Weights of a small transformer language model.
Training: a variant of Muon for these matrices, 13773 steps.
MLP neurons of a small language model. Each row is named by its layer, matrix (gate and up: input weights; down: output weights) and neuron, and shows model dimensions 256-319. Each number is 128 + 32 x the weight over its row's rms, rounded and kept within 0 to 255. A neuron's up and down rows have the sign that makes its largest values positive.
Before each neuron's rows, "fires before" lists the tokens most often just after its 100 highest values on Wikipedia text that the model never trained on.

fires before: "==", "In", "===", "The"
L5.gate62 [156 135  72 123  96 116 152 122 198 118 164  97 186  99 164 157 117 136 165  86 133 129 129 121  91 168 143 106  73 127 113 123 192 138 140  61  80 143 108  78 155 121 127 124 114  79 107 134 159 106 137 106  82 124 141 136 104  63 171 163 187  95 135 173]
L5.up62 [138  71 145 147 127 142 150 141 134 124 169 138 115 100 138 112 117  68 183 139 211 123 161 157 120 168  88  90 132 149  89 124 168 156 109 168 121 139 174 101 158 134 135  77 118  89  93 103 149 146 141 128 109 110 164 120 176  95  43 136  58 157 100 163]
L5.down62 [117 114 100  99 101  93  95 134 215 108 162  92 138  91 198 141 114 119 139 107  86 117 124 142  95 130 156 114 143 119  87 131 139 127 143  79 103 148 101 102 151 133  89 120  51 120 173 165 162 105 163  95  75 153 111 155 109  96 119 106 118 156 147 171]

fires before: "0", " |"
L2.gate635 [ 85 135 139 113  75 149 120 147 140 128  84 136  67 129  50  90  97  89 121 119 147 121  80  98 150 178 159  91 131 120  95  66 100 220 174 145 128 152 153 150  82 122 151 182 105  54  94 166 139 116 140 119  98 116 150  64 107 117 112 105 142  95 166 107]
L2.up635 [ 42 139 128 169 139 162 151 160 121 190 183 182  73 123  76 174  98 109 158 111 193 150 112  90 166 164  79 108 159 159 115 129 124 148 163 173 157 132 136 112 140 165 176 135 130 125 117 145 145  96  89 154 124 146 165  93 146 113 140 151 200 117  95 120]
L2.down635 [202 121 125  59 113  62  84 124 125 101  77  91 186 127 197  91 173 116  85 135 101  86 122 154 115 112 186 160 135 124 171 170  96 124  99  87 135 134 145 112 117 133  90 124 134 149 134 144 142 165 154 112 143  95  65 145  90 160 107 110 134  85 142 146]

fires before: ",", ".", " to", "\n", " season", " as"
L9.gate710 [161 161 134 109 121 147 122 133 155 147 148 104 145 115 117 152 131 138 122 141  88 136 173 156 171 126 115 157 166 157  58 149  98 194 137 150 162 134 202 122 113  99 166  97 127 120 130 105  94 138 130 167  33  30 153 116 146 136 115 133  55 115 115 147]
L9.up710 [ 63 105 155 139 214 128 125 109 155 126 102  92 161 127  37 124 130 127  62 164  80 151 159 199 167  92  89 115  74 136  82 135 132  53 132 138  82  63 136 186 117 101 125 132  91 104 150 118 124 117 132 168 113  79 108 150 142 140 178  99 119 137 118  75]
L9.down710 [156 232 118 143  98 136 135 122 117 107  80 126 136 149 102 179 131 126  75 107 151 164 121 124 131 145 104 127 183 173 101 142  94 214 171 148 156 193 148 148 117 102 192 103 135  73 121 141 131 135 203 151  78  75 159 133 149 181 142  68  65  81 145 147]

fires before: " |", "0", "2", "6", "9", "8"
L5.gate747 [102 144 166 162 118 119 174 155 119 152  99 107  64  37 144 182 134 138 112 157 116 117 197 154 132 172 171 104 176 165 137 126  87 144 101 138 192  94 203 175 121 104 123 122 125 124 110 144 128 113 157 112 150  80 163 144 155 139  88  90 141 160 104 147]
L5.up747 [142 141 158 147 137  77 176 142 164 155 118 110 146 113 214 146 121  97  94 128 106 188 120 165 156 126  91 141 134 117 158 106 107 134 138 108 204  87 196 143 115  63 139  90  78 147 108 124 169 125 120 151 124 165 137  86 125 130 151 133 196 113  78 126]
L5.down747 [112 155  99 161 145 114  88 118 178 171 113 141 124 156 159 114 100 109 106 107  92 168 144 200 123 140 138 174 159 137 171 162 130  83 186 151 135 130 123  97  93 112 123 149 130 152 115  83 172 127 122  93 115 101 134 142 124 106 109 188 158 145 145 159]

fires before: "\n", "|"
L5.gate0 [171 134  50 146 119 182 142 109 204 158 100 109 160  93 123 127 149 119 164 175 102  92 111 148 110 130 151 203  87 135 114 145 167  75 138 171 113  83 170 163 154 111 124 160 120 150 162 140  56  73 150  94 159  79 117 100 140  88 155 128  97  95 187 163]
L5.up0 [136 112 161 145 112 157 117 143 200 139 106 110 106  99 172 124 138 100  90 132 141 122  78 109 183 132 106 163 105 151 129 135 128 208 130 101  49 128 116 133  33 213  93 142 116 106 105  97 108 155 141 137 104 149  99 152 105 125 137 171 111 117 146 128]
L5.down0 [177 139 184 132 129 100 123 130 109 106 127 176 192 158 136 118 157 160 115 154 128 103 128  72 106 107 159 144 173 143 172 116 138 126 206 200  89 176 125  90 143 136 125 132 100 116  92 133 148 167 129  78 158  67 147  61 157 133 214 154 191 103 158 158]

fires before: " |", " the", "."
L12.gate632 [181 152 154 200  63 136 202  95 182 108 139 161 112 140 165  43  67 151 117 107 134 131 165 113  74 146 137 158 106 117 155 110  97 213 170 144 125  80 196 100 127 171  97 123 144  66  74 135 113 155 153 123 133 146 145 167 111 120 146 164 146 106 173  92]
L12.up632 [117 109 122 117 156 114 147  98 128  70 137 182  83 108 121  99  91 157 116 128 108 105 162 198 102 127 131 102 154 123 108 173 120  80 144 106  78  90  94 135 118 110  84  62  92 155 100 137 110 112 110 135 153  89 101 121  72  98 126  95 113 155 162 103]
L12.down632 [170 154  95 106 148 135 101 141 124 164 191  99 111  75 161 119  92 107 112 139 146  95 105 125 114  75  73 124 136 140 118 159 171 142 123 155 154  59 131 163 134 147 135 119 139 140 141 130 162 118 124 152  79 157 148 145 111 189 116 141 158 134  88 167]

fires before: "2", "0", "4", "1", "6", "7"
L5.gate22 [ 72 131 187 159 165  90 118  57  75 181 113  93 149 136  98 142 134 119 107  96  68 148 127 133 154 147 162 172 154 140 142 101 103  82 147 160 154 120 133 148  98 154 139 149 170 114  93 145 152 169 125 115 162 129 136 143 158  76  89 188 124 116 121 152]
L5.up22 [150 193 181 164 143  96 155 126 133 112  93 135 115 141  91 144 149 180 126 183  86 144 133 192 136 156 166  80 109 112 163 131 134 166  96 138 197 148 142 137 134  53 161  87 163 135 128 105 105 122 111 103 105 121 114 119 107 116 100  97 197 101 150 105]
L5.down22 [ 93 184 138 152 120 154  81 126 108 142 118 136 115 100  84 100 142 122  79 127 147 121  81 106 207 125 131 117 111 130 187 149  62  89  83 170 175 112 179 146 125 135 124 139 176 127  65 108  97 139 129 212 148 112  69 167 135 112  98 143 162 208  64 181]

fires before: "0"
L9.gate496 [108 125 136 147 134 123  87 116  47 120  76 132 172  96 111  73  89 147 137 122 159 147 147 139  72  91  97  87 159 167 123 150 111 112 170  85  59 102 136 128 128 146  97 127 131 107 125 145 186 117 138 171 160 131 167 159  96 149 114 160 127 167 116 128]
L9.up496 [121  69  60 133 109 147 113 135 151 131 147 173 127 122 105  98  40 144 105 161 137 138 128  85 143  95 120 124 175 128 177 137 152 133  82 143 125 182  62 158 145  63 140  99 168 157 136 109 117 141 125 136 142 145 171 134 135 168 112 163 118 113 140 126]
L9.down496 [177 108  85 131 138 122  91  90  79 127 153 157 148  66 150 127 155 106 142 161 125 143 102 121 145 145 126  90 130 112 193  74  98 103 138  99 164 122  98 150 119 152 193 147 183 138 156 136  93 155 155 139  95 191 189 123 100  99 134 182 131 113 115 165]

fires before: "\n", "The", "=="
L12.gate408 [193  95 176 143 138 146 141 128 231  79 150  88 113 187 106 123  72  80 100 142 140 119 162 102 143 148 191 133 106 157  81 166 134 117 169 171  87 156  55  85 118 105 126 118 158  77 105  93 145 118 150 120  75 121 116 127  65 185 136 140 171 152 119 176]
L12.up408 [162  86 156  89 100  87 171 138 136  94 147 123 115 151 129 137  85  94 134 173 117  74 189 127 113 134 119 140 130 118 162 127 220  72 112 164 175 163 113 255 120 173 146 100 152  99  93  82 128 130  91 123 129 115 143 118  94 204 166  79 117 101  68 192]
L12.down408 [164 191 143 140 143  99 150 191 163  80  97 178 148 117 157 146 191 118 110  94 136 108 117  89 178 190 172 151 161 126 159 104 163 110 161 162 100 104 108 176  94 115 140 177 146 116 123 114  75 147 163 138 112 152 125 161  65 134 128 134 143 131 155 124]

fires before: " ", " |", ");", " Ran"
L6.gate656 [ 79  81 156 155 176  83 103 116  89 114 122 108 102 104 106 113 127 117  87 163 121 155 121  96 121 124 155 108 126 152 123 113 101 188 134  94 158 132 143 137 144 147 142 149  88  63 181 185 121 101 162 111 156 129 136 147 125 179  97 154 138 155 109 153]
L6.up656 [145 175 115 110 130 132 191 107 145 117 153 103 136  95 172 103 166 178 134 179 124 134  82 124  71 115  90  95 121 113 174  69  95 116  84 162 166 128 122 109 128 110 139 144  83 135 147 131 113  86 145 121 100  99 151 115 133 133 142 115  49  96 182 103]
L6.down656 [169 110 105 127 115 125 143 169 101 127  87 125 109 152  84 120 151 107  85 129 173 152 195 118 113  92 152  77  91 205 160 128 106 162 144 113 132  85 199 141 133 195 167 114  64  82 173 143 134 123 146  88 167 157 145 156 155 108  90 186 162 149 143 136]

fires before: " |", " (", ")", " ", "."
L9.gate369 [136 137 154 178 119 112 105 151 135  95 174 130 178 137 186  78 104 146 135 143 160 123 210 156 113 160 154 127 110 110 130 127  95 140 165 103 111 116 133 116 126 161 143  81 162  59 139 102  40 204  95 119 188 129 180 124 176 108 147 137  63 135 166 140]
L9.up369 [ 86 140 132 109  93 114 119 166 130  87  86 182 102 148 154 125 154 135 108 127  82 196 173  87 168  46 142 136 134 135 129 101 126 127 191 104 131 106 187 137 154  62 157  99 144 174 195 146 129 136  90 207 170 108 108 133  91 127 153 109  91 145  89  80]
L9.down369 [103 177 162 123 138 151 108 134 124 131 124 132  94 117 112 102 117 134 159 184 156  99 108 155 121 170 142 102 128  95 125 135 100 153  90 160 177  50 124 114 144 173 159 141 104 145 148 134  60  79 128 141 166 147 146 100  95  48 132 156 134 124 125  92]

fires before: "2", "1", "0", ",", " (", "."
L8.gate177 [ 97 187 129 169  40 146 129  68 111 168 137 124 140 154 136 116 177 144 141 144  94 152 190 144 106 110 120 110 104 144 116 123 129  89  86 125 135 109 118 106 125 141 103 150 116  80 142 109 113 127 113 133 125 113 112 170 148 103 163 157 103 140 110  60]
L8.up177 [164 135 106  73  85 178 149 119 111  84 128  68 127 149  88 200 116 133 137 180 147 145 128 108 111 109 178 105  89 125  66 135 169  81 123 152 107 172 153  90 143 133 140 143 155  96 164 114 134 111  88 150 118  89  88  67 140 177 104  75  62 126 152 182]
L8.down177 [166 190 153 142 168  91 175 166  69 174  95 132  89 117 133 189 116 144 126 124 124 132 131 136 149  94 215 152 166 126  98 155 135 105 121 101 148 145 126  81 162 141 192 134 126 119 106 108 157  30 111 160 123 139  91  84  67 128 155 121 129 109 161 128]

fires before: " |", ".", ":", "s"
L9.gate699 [118  71 148 137  81 120 127 156 110  69 170 166 112  69 167  73 127 113 178 104 140 171 128 148 134  78 170 134 117 113  83  89 118 157 175 143 143 220 174 106  74 149  89  68 136 112 113 117 134 157 112 118  78  95 148 154 180 131  71 130 170 105 138 151]
L9.up699 [158 134 154 114 170  68 108 190  81 150  93 186 151 118 111 164 164  74 138 162 149 143  79 179 138 118 124  74 125 181 144  74  98  81 148 167 145  98 175 117 130 137 165 166 169 173 173 170 117 133  75  88 140 147  95 152 140 126  45 116 106 121 141 177]
L9.down699 [126  79  74 126 127 127 125 167 127 127 135 128 194 173  94 119 178 111 156  92 133 166 126 180 118  82 168 146  76  93 130  74 126 153 151 153 145 197  78 101 194 124 136 133  85 131  96  90 132 170 152  98 107 143 124 106 129 122 156 167 150 168  92 118]

fires before: " |", "\n", " =", " "
L6.gate142 [143 102 149 144 155 148 111 145 119 131 146  91 165  96 153 172 118 138 117 136 192 123 108  67 147  90 149  99 139 144 167 138 114 169 164 155 105 146 121 153 159 112  67 150 128  94 114 124 135 151 159 141 135 108 138  90  79  92 125 140 118 162 161 160]
L6.up142 [167 117  85 171  85 164 138 138  82 104 136 114 159 122 160 193 145  99 162  95 137 140 149 114 162 112 124 132 127 164 130 182 100 192 159 141 144 127 184 153 165 170 105 209  95 120 107  97  86 154 155 140 110  96 168 123  95 137 101 169 139 119 148 163]
L6.down142 [ 80 106 158 117 118 129 129 157 138 139 173 158  57 119  78 109 126 111 106 140 150 162 153 153  87 128 178 107 149 112  92 179 184 123 124  78 149 114  99 126 110 160 175 100 156 145 205 131 135 136 106 135 133 158 130 113 155 156 155 114 137 122  72 101]

fires before: "\n"
L4.gate786 [137 146 152 115 112 203  95 106  95  51 115 119 175 136 168 120 148 179 134  78 122 148 184 130 163 145 168 147 128  82 138  83 159 164 134 158 171 177  87  98 199 119 132 134 120 162 166 149 162 104 122 119 104 122 122 100 140 128 156 158 141 174 107 162]
L4.up786 [128 130 127  87 110  86 139  70 119 181 157  73 114  73 105 109 124 114 180 120 131 148 119  73 175 136 144 137 152 114 123 199 156 116 138 136 116  87 115 198 106 172 148 111 185 168 209 140 107 212  88 156 139  92 128 191 151 105 142 128 128  99 189 137]
L4.down786 [125 113 132 142 132 186  93  83  97 129 145 125 152 135 143 144  85 144 110  87 138  95 171 123 113 142 127 156 101 134 139  90 130 139 157 128 170 144  66 116 190  92 133 139 118 109 141 184 181  96 123  67 134 140 147 101  97 186 156 153 137 169 123 130]

fires before: "0", "9", "2", "7", "nd"
L6.gate363 [175  48  77 187 154 114 100 121 127 160 181 125 113 125 164 135 138 161 113 151  85 127 147  93 105 123 129 138 162 171 102 144 141 131 138 133 109 120 168 171 105  91 126 108 154 189 170 132 137 135 113  67 193 165 124  94 109 160  86 150 168 166 153 110]
L6.up363 [144 130 213  70 118 109 124 128 148 133 133 154 143  91 162 126  92 132 134 137 174  98 214 135 131 144 142 132 127  91 161 118  74 130 110 144 164 114 166  83  99 109 123 122  52 171  65 128 129 134 157 104 134 177 166 110 126 102 147 136  48 131 150  78]
L6.down363 [161  98  82 116  86 182  99 116 130 194 159 156 160 141 160 103 119 118  79  94 176 119 131 133  99 100 128 211  99 132 151 171 165 132 119  32 130 191 131 136 111 129 128 160 142 136 173 151 122 142  90 118 185 171 158  83 148 117 114 154 193  81 101 136]

fires before: " |", "–", ".", ";", ")", "4"
L3.gate287 [133 124  88 178  58  58 124  94 145  89  61 167  77 162 148 108  90  75 141 174  91 177 167 108 194 134 156 186  95 165 210 121  99  98 115  95 115 121  95 135  95 140  96 117 118 148 119 191 114 168 157 179 116 153 138  58 203 151 127  91 138 101 128  96]
L3.up287 [ 98 137 104 152 141 145 103  96 157  76  97 148  89 185 167 134 101 103  88 123 124 141 143  97 107 103 142 177 173 142 199  78  79 137 111 101 109  98 112 155 124 115  67  81 135 148 122 158 148 111 110 149 142 121 132  95 172 101 120 122 131 158 168 111]
L3.down287 [133 123 123  92 200 133 167 152  94 183 161  98 149 115 102 167 170 147 142 122 172  92 105 147 140 142  94  95 160  96 105 186 181 109 147 186 141 127 164 169 135 110 162 148 121 141  97 136 109  88 120 109 153 101 154 190  82 140  98 147 168 129 106 165]

fires before: "1", "0", "2"
L4.gate412 [ 70 142 116 174  83 111 135 153  90 116 103 157 101 139  79 100 129 153  83 143 111 176 189  85  69 161 171 149  82  81 173 155 161 132 110 105  83 140 137 145 189  82 113 139 114 102 141  88 165  96 145 128  68 106  72  93  92 142 140 152 115 126  87 105]
L4.up412 [108  69 126  81 177 171  90 125 185  68 143 110 104 161  91 156 127 127 122 148 108  73 143 108 135 138 121 130 106  60 150 138 134 150 127 114 122 154 113 163 133 137 103 144 139 140 116 123 129  75 139 128 175 142  98 110 155 119 113 201 100 114 156  98]
L4.down412 [130 200  87 111 130  77 166  81 137 136 148 102 129  92 134 119 174 127 126 136 205 130  77  82 108  67 120  90  44 156 115  74 110 116 139 116 137 116 173 104 150 103 148 127 168 112  87 127 108 170 106 122 134 161 154 148 144  81 137 163  81 181 134 123]

fires before: ".", "N", "0"
L12.gate824 [ 89 129  27 143 151  77 158 122  99 147  96 110  93 146 139 132 113  90 120 101 148 211 151 141 195 144 134 105 124  81 129  49 126 131 125  98 182 186 136 138  58 165 125 110 153 128 117 133 221 120 127 136 130  82 128 109  55 132 176  96 171 129 150  91]
L12.up824 [ 95 118  99 136 169  75 177 149 142 164 156 136  91 111 154 129 108  82 159 129 131 111  84 109 170 136 113 103 101 127  89  71 137 144  97 135 150 156 181  98 112 126 149  62  87 104 155  90 184 157 104 167 157 145  87 133 109 102  60 130 102  65 119  91]
L12.down824 [156 120 113 134 156 133  91 169 107 111  81 137 102 187 184 132 155  75 110 116  58 149 135 127 105 143 112 124  67 160  95 111 144 140 115 158 107 184 149 154 112 142  93 132 122 191 141 180 149 182 132 155 117  95 152 114  57 109  74 147  90 120 175 128]

fires before: "–", " |", "0", ".", "6", "3"
L5.gate191 [ 88  73 118 133 146 156 146 155 135 118 152 181 184 151 191 119 135 144 159 113 105 121  86 123 127  86 134  51 104 127  81 156  92 152 127 140 159 198 101  92 146  84 109 173 102 151 126 185 130 194  99 145 131 157 163 148 127  95 141  76 163 160 108 131]
L5.up191 [146  84 185  97 131  90  99 138  78 122 118 123 136 177 116 113 133 100 185 141  89 104 204 147 122 135 187 111 161 126 168 184 134 140 105 136 131 143 146 181 147  72 136 153 139 149 123 161 122 139 122 102  93 138 139  67 125 154  61 101 125  64  89 168]
L5.down191 [ 89 154  98 110 112  92 133 126 132 112 154 146 125 146 178  80 147 152 117 205 164 134  72 146  98 110 109 134 123 132 155 199 128 128 124 133 153 220 147 134 111 143 161 153 146 131  95 104 131 158 119 147 127  89  95 157 140 138 163 150  69 110 142 196]

fires before: "1", "9", "7", "8", "5", "6"
L9.gate719 [149  99 143 187 128 108 125 170 122 147 177  80 102 109 118  82 152 165  83 190 101 181 142 153  91 151  94  96 108  85 135 183 132 180 204 161 154 123 123 119 152 151 178 113 109 143  75 112 146 127 148 187 150 141 158 107 110 138 134 105 140 185 114 158]
L9.up719 [150  74 160 165 111  67 126 126 180 179 162 112 102 146 140 118 119 119 103 140  96 129 109 163  80 157 130 154 104 137 148 106 106  86  72 149 127  90 132  80 154  93 129 122  97 151  95 101 155 101 155 143 152  97 158  95  78 166 106 135 154 225 154 147]
L9.down719 [159 191 103 164  77  69 156 122 146 145 164 131 121 146 102 107  78 154 128 118 134 109 102 138 120  95 181 168 145 152  78 136 115 117 123 107 136 109 131 115 100 103 109 101 124 157 118  62 101 114 139  64 134 107 128 154 130 114 163 156 119 174 134  88]

fires before: "-", "===", "==", " ", "\n"
L8.gate812 [141 132 145  74 124 186 122 163 179 100 178  97 151 118 134 149 142 121 123  86 136 154 120 163 147 123 141 118  79 146 142 122 132 165 135  68 140 139 106 190 114 131 116 107 133  61 102  88 122 147 199 143 112 101 130 105 106  50 138 191 169 121 141 113]
L8.up812 [137 149  72 122  90 133 173  83 185  99 164 115 146 132 190 154 171 163 171 122 143 100 146 121 101 173 164 193  63 129 145 107 181 175 128 168 180 121 119 176 168 120  84 127 164  71 151  70 142  85 175 149 116 119 128 128 139 140 176 195 100 130  97 108]
L8.down812 [140  93  76 130  91 115 105 123 148  61 132 126 118 128 165 133 167 138 186  93 114 129 181  69  64 144 110 171 152 106 146 153 102 161 123 113 167 140 105 119 150 179 130  19 159  90 185 116 101 135 149 125  91  73 151 127 156 134 121 143 105 123  87  93]

fires before: ".", "s", "ud"
L12.gate485 [158 107 136 101 159  40 104 220  91 105 118 107 100 113 142  86 114 126 101 134 141 127 182  91 141 150 152 166 134 103  79  86 151 173 142 121 196 153 107 154 101 109 102 130 122 104  85 126 167 118 120 106 160  87  14 198 146 126  96  95 169  96 167 113]
L12.up485 [170 155 145 111 101 149  84 125 132 151 121 128 122 106 152 133 191 141 204 114 173 123 127 102 114 196 156 140  72 184  23 127 111 109 146  90 112  89 119 153  96 132 102 117 119 150 180 117 121 159 167 163  89 174 113 158 136 163  74 146 167 111 106 132]
L12.down485 [131 126 133 145 135 184 137  65 138 160 141 137 162 160  91 190 154 118 161 153 107 147 150 100  90  69 135 102 102 107 207 133  88 123  91 130  98 119  85 125  68 139 134 165 148 112 115 137 197 132 168 159 115 137 160 130 132  61 151 195 126 168  91 195]

fires before: "0", "1", "3", " ", "4"
L2.gate279 [ 77 130 160 125 159 132  96 113 145 138  78 160  96 170  99 100 112 196 171 153 138 167 187 136  66 160 126 119 122 141 154 130 157 143 126  92 129 146 212 122  86 130 121 131  93 161 114 108 104 117 130  80  92 127 125 162 131 102  39 161 140 100 145  91]
L2.up279 [ 99 134 171 168 202 132 135 117 109  73 144 118 110 127 127 174 160 163 161 159 194  56 130 147 115 150 152 179  50 135 116 121 121 135 109 106 134 117 157  50 137 127 119 107 123 180  63 143 109  85 187 144 106 154 173  90 175  89 158 172 180  94 169  78]
L2.down279 [138 151  91 165 118 161 190 150 121 107  92 154 133 157  82 109 141  95 126 215 119 146 134 118 122  94 162 155 101 116 150 134 137 153 133 148 127 144  78 133 125 118  66 126 184 112  88 125 155 178 138 120 108 109  88 101 101 221 129  44 149 134  92 131]

fires before: " |", ".", "0", ":"
L9.gate288 [113 142 153 124 137 137 157 168 137 150  98 106 153 145 121 107 104 171  84 145 147 186 154 145   2  56 122  92 107  75 138 184 197 116 132 143 124 130  83 138 144  88 174 107 178 129 174  90 103 138  78 101 178 139 154 122 128  53 124  60 143  75 161 107]
L9.up288 [132  86 140  93 138 126  85 160 115  80  93 131 138 154 104 124 196 137 157 105 148 108 124 177 128 138 148 133 127 114 157  79 118 192 144 158 194  75 142 183 162 124 138 165 123  96 114 128 155 138  82  94 127 177 170  76 140  50 111 128 136 141 114  89]
L9.down288 [179 211  86 138 104 119 118 154 110 129 103  93 104  94 122 210 119 156 153 126 181 142 137 143 141 132 164 137 152 126 177  78 128 152 133 129 107  84 142 185 149 132  65  92 177 146  97 149 227 175  90 103 112 136 137  99 118 133 169 141 140 114 143 147]

fires before: "2", ")", ".", "″", " ft", "}"
L8.gate779 [122 146 110 139 159  75 192 158 198  99  95 162  95 152 107 102 151  77 138 117 118 104 153 138  85 161 134 191 109 131 141 132 106 100 136 132  77 140 120 112 194 130 150 114 158 131 134 108 143 187 166 150 130 138 157 131 141  41 170 145 118 107 136 133]
L8.up779 [106  97 155 107 107 163  87 122 136 108 153 122  64 152 107 119  79 143 109 144 105  90 152 141 106 103 106 103  57 129  66 130 165  90 180 138 116 142  90 109 115 141  68 121  72 134 142 148 120 128 136 113 150 106  99 100  81 133 109 164 132 173 166 142]
L8.down779 [123 166 134 151 189  99 146  93 125 146  82 175  96 142 147 110 164  81 153 136 127 148 147 134 120 140 156 142 103 153 116 112 107 141 111 116 122 116 101  59 221 108 128 124  98  76 161  94 174  84  94 177  72  86 100 173  87 126 137  91 119 106 143 161]

fires before: "\n"
L2.gate533 [122 132  95 148  43 146 103  74 172 141 101  99 134  98 121 137 120 123 218 105 148 119 158 127 157 178 152 118 135 173  62 136 144 158 192 146  75 158 117 148 146  97 137  71 167 120 131 135 106 116 130  98  94  99 141 110 104 154 134  87 115 132 149 216]
L2.up533 [ 89 115 162 142 128  88 102  82 174  98 154 107  94 140 160 134 111 123 152 155 134 108  86 103 161 181 141 123 120 150  68 122 192 108 139 133  39 108 119 101 136 192 144 135 135 157 169 123 142 196 155 143 147  89 143 142 102 200 144 148 131 152  70 180]
L2.down533 [149 149 161 113  45  65 118  67 170 136 111 144 190 114 145 117 122 118 167  81 135 104 135  60 182 129 144 163 171 151 105 132 187 161 176 154 139 142  88 188 141  92 176 112 161  93 100 153 131 149 138  89 107 107 144 101 135  81 202 125  77 139 147 157]

fires before: "1", "2", "0", " ", " |"
L3.gate693 [142 118 158 149 163  77 124 117 135 158 120  91 123 168 113 148 173 110 110  95 193 100 136 103 161 130  93 145  70  80 153 105 143 131 141 142 118 121  98 116  99 121 147 186 109 149 160 134  81  64 145 164  93 132 145 136 140 191 107  69  97 131  80 127]
L3.up693 [114 141 120  32  76 111  78 160 135 156 177 137 129 125 130  83 145 124 113  96 148 133 112  56 116 106 125 119 121 109 108 132 162 116  87 101 157 103 125 156 115  95 131 168 136  69 137 119 128 149 130 100  95 118 120  87 115 163 143  54  88 159  85 120]
L3.down693 [132  99 119 199 141 160 166 102 140 101  97 184 124 106 141 129 116 117 169 178 129 157 127 224 136 162 137  98 102 152 119 148  53 183 160 152 111 143 167 119 145 149 162  80 177 190 132 147 142 100 170 179 153 134 172 177 160  94 120 225 136 108 184 141]

fires before: ".", " and", ",", " in"
L8.gate501 [ 92 177  71 137 107 162  80 158 133 154 100 181 173 121 128 106 140 130 147 101  98  87  76 136 155 130  78 128  99 138 118 134 135 108 115 142 120 107 122 101 146 135  48 105 155  78 157 136  87 118  70 129  93  69 160 107 124  74  77 154 109 143 129 157]
L8.up501 [120 104 162 116 117 135 174  84 131 122 110 158  84  84 114 177 128 116 112 186 160 143  79 135 129  93 159 174  91 153  94 167  82 167  94 178 147 118 137 141 162 135  92 104 129  88 140 128 114  90  62  69  95  90 152 182 113 193 112 174  77 123  83 152]
L8.down501 [128 130 150 131 131 107 130 116 114  91 104 108 128 183 115 144 144 186 178  64 117 137 162 153  96 140  38 100 160 124 155 107 152 125 127 106  55 176 106 104  88 173 234 125 104 104 127  98 149 156 116 180  75  75  92  95 114 124 158 119 106 159  73 142]

fires before: " to", " for", "s", "ing", " that", " |"
L12.gate80 [133 135 107 140 162 117 139 119 178 182 131 177  87 117 190  34 109 106 157  73 165 117 160 108 131 126 161 106 137 177 146 165 145 187 134 121  76  92 134 106  96 160  73 107  98  84 136 146 115 164 108 101 128 120  83 143 162 108  68 163 105  90 166 110]
L12.up80 [125 110  95 108 181 109 146 119  59 120 108 116 159 174 133  89 144 149 180  40 130 134 237 103  94  52 130 115 126 172  96  88 163 124 113 139 144  92 125 164 143 118  45 117 126 126 135  96 158 103 135 162 106 102 160 147  81 142  94 150 158 111 156 147]
L12.down80 [174  73 156 124 141 132 134 119 163 151 111 159  73  97 122  86 131  92 126  88 123 135 125 144 127 142 165  65  73 140 161 186 211 145 164  97  69 124  99 127 159 122 128  72 112 103 170 153 118  93  95  94 137 177 135 137 141 110  61 130 158 107 108  94]

fires before: "0", "5", "1", "2", "6"
L9.gate51 [ 91 160  89 149 102 142 120  88 180 163 129 164  73 125 146 107  95 171 169 140 157 179  93  73  96 140 118  59 131 101 126 162 147 127  82 168 146 158  97 147 169 124 136 191 106 163 170  98  57 123 119 101 166 127 127 135  95 143 132  87 127 182 160 110]
L9.up51 [109  96 135  89  96 176  76 116 171 106  98 139 148 135 128 120 159 108 139 105 108  69 124  80 157 213 150  87 122 114 165 118 146 101  62 110  94 153  73  88 173  78 115 131 157 122 150 150  93 167 138 120 175  68 124 106 151 127 151 168 104  92 101 163]
L9.down51 [186 126 157 164 119  81 117 160 107 121 133 110 145 132 114 162 104 147 138 139 142 130 101 111 144 177 137 106  88 135 162 111 151 145 142 139 117 101 108 103 122 131 206 165 191 117 106 162 144  84  85 118 106  72  94  62 120 122 190 107 147 147 121 161]

fires before: " ", "\n", ":", "8"
L6.gate562 [142  96 175 107 158 178 169 132 133 109 137 134 189 105 111 159  99  61 159 110 170 142 114 101 152 100 138  76 166 111 186 131 178 136 163  87 186  87 124  78 131 126 142 151 135  96  98 132 143 138 135 119 146  90  90 104 127 132 194 154 124 139 121 105]
L6.up562 [197 117 118  91  84 125 173 123 108 129 225 126  96 144 100 123 118 139 117 143  81 187  91 140 126  98 178 149 106  81 125  86 135 189 183  79 160 165 156 150 133 128 141 140 146  87 150  93 136 127 157 128  72 105  82 173 126 134 130 213  98 146 129 129]
L6.down562 [ 70 134  91 203  98  96 106 122 176 142 116  89 141 167 170 125 124 204 131  88 161  91 125 140 142 156 143 148 102 176 119 176  90 114 124 185  84 114  95 174  95 122 107 144 132 141 153  79 107 127 138 124 121 128 142 210 152 150  93  46 131 122 118 103]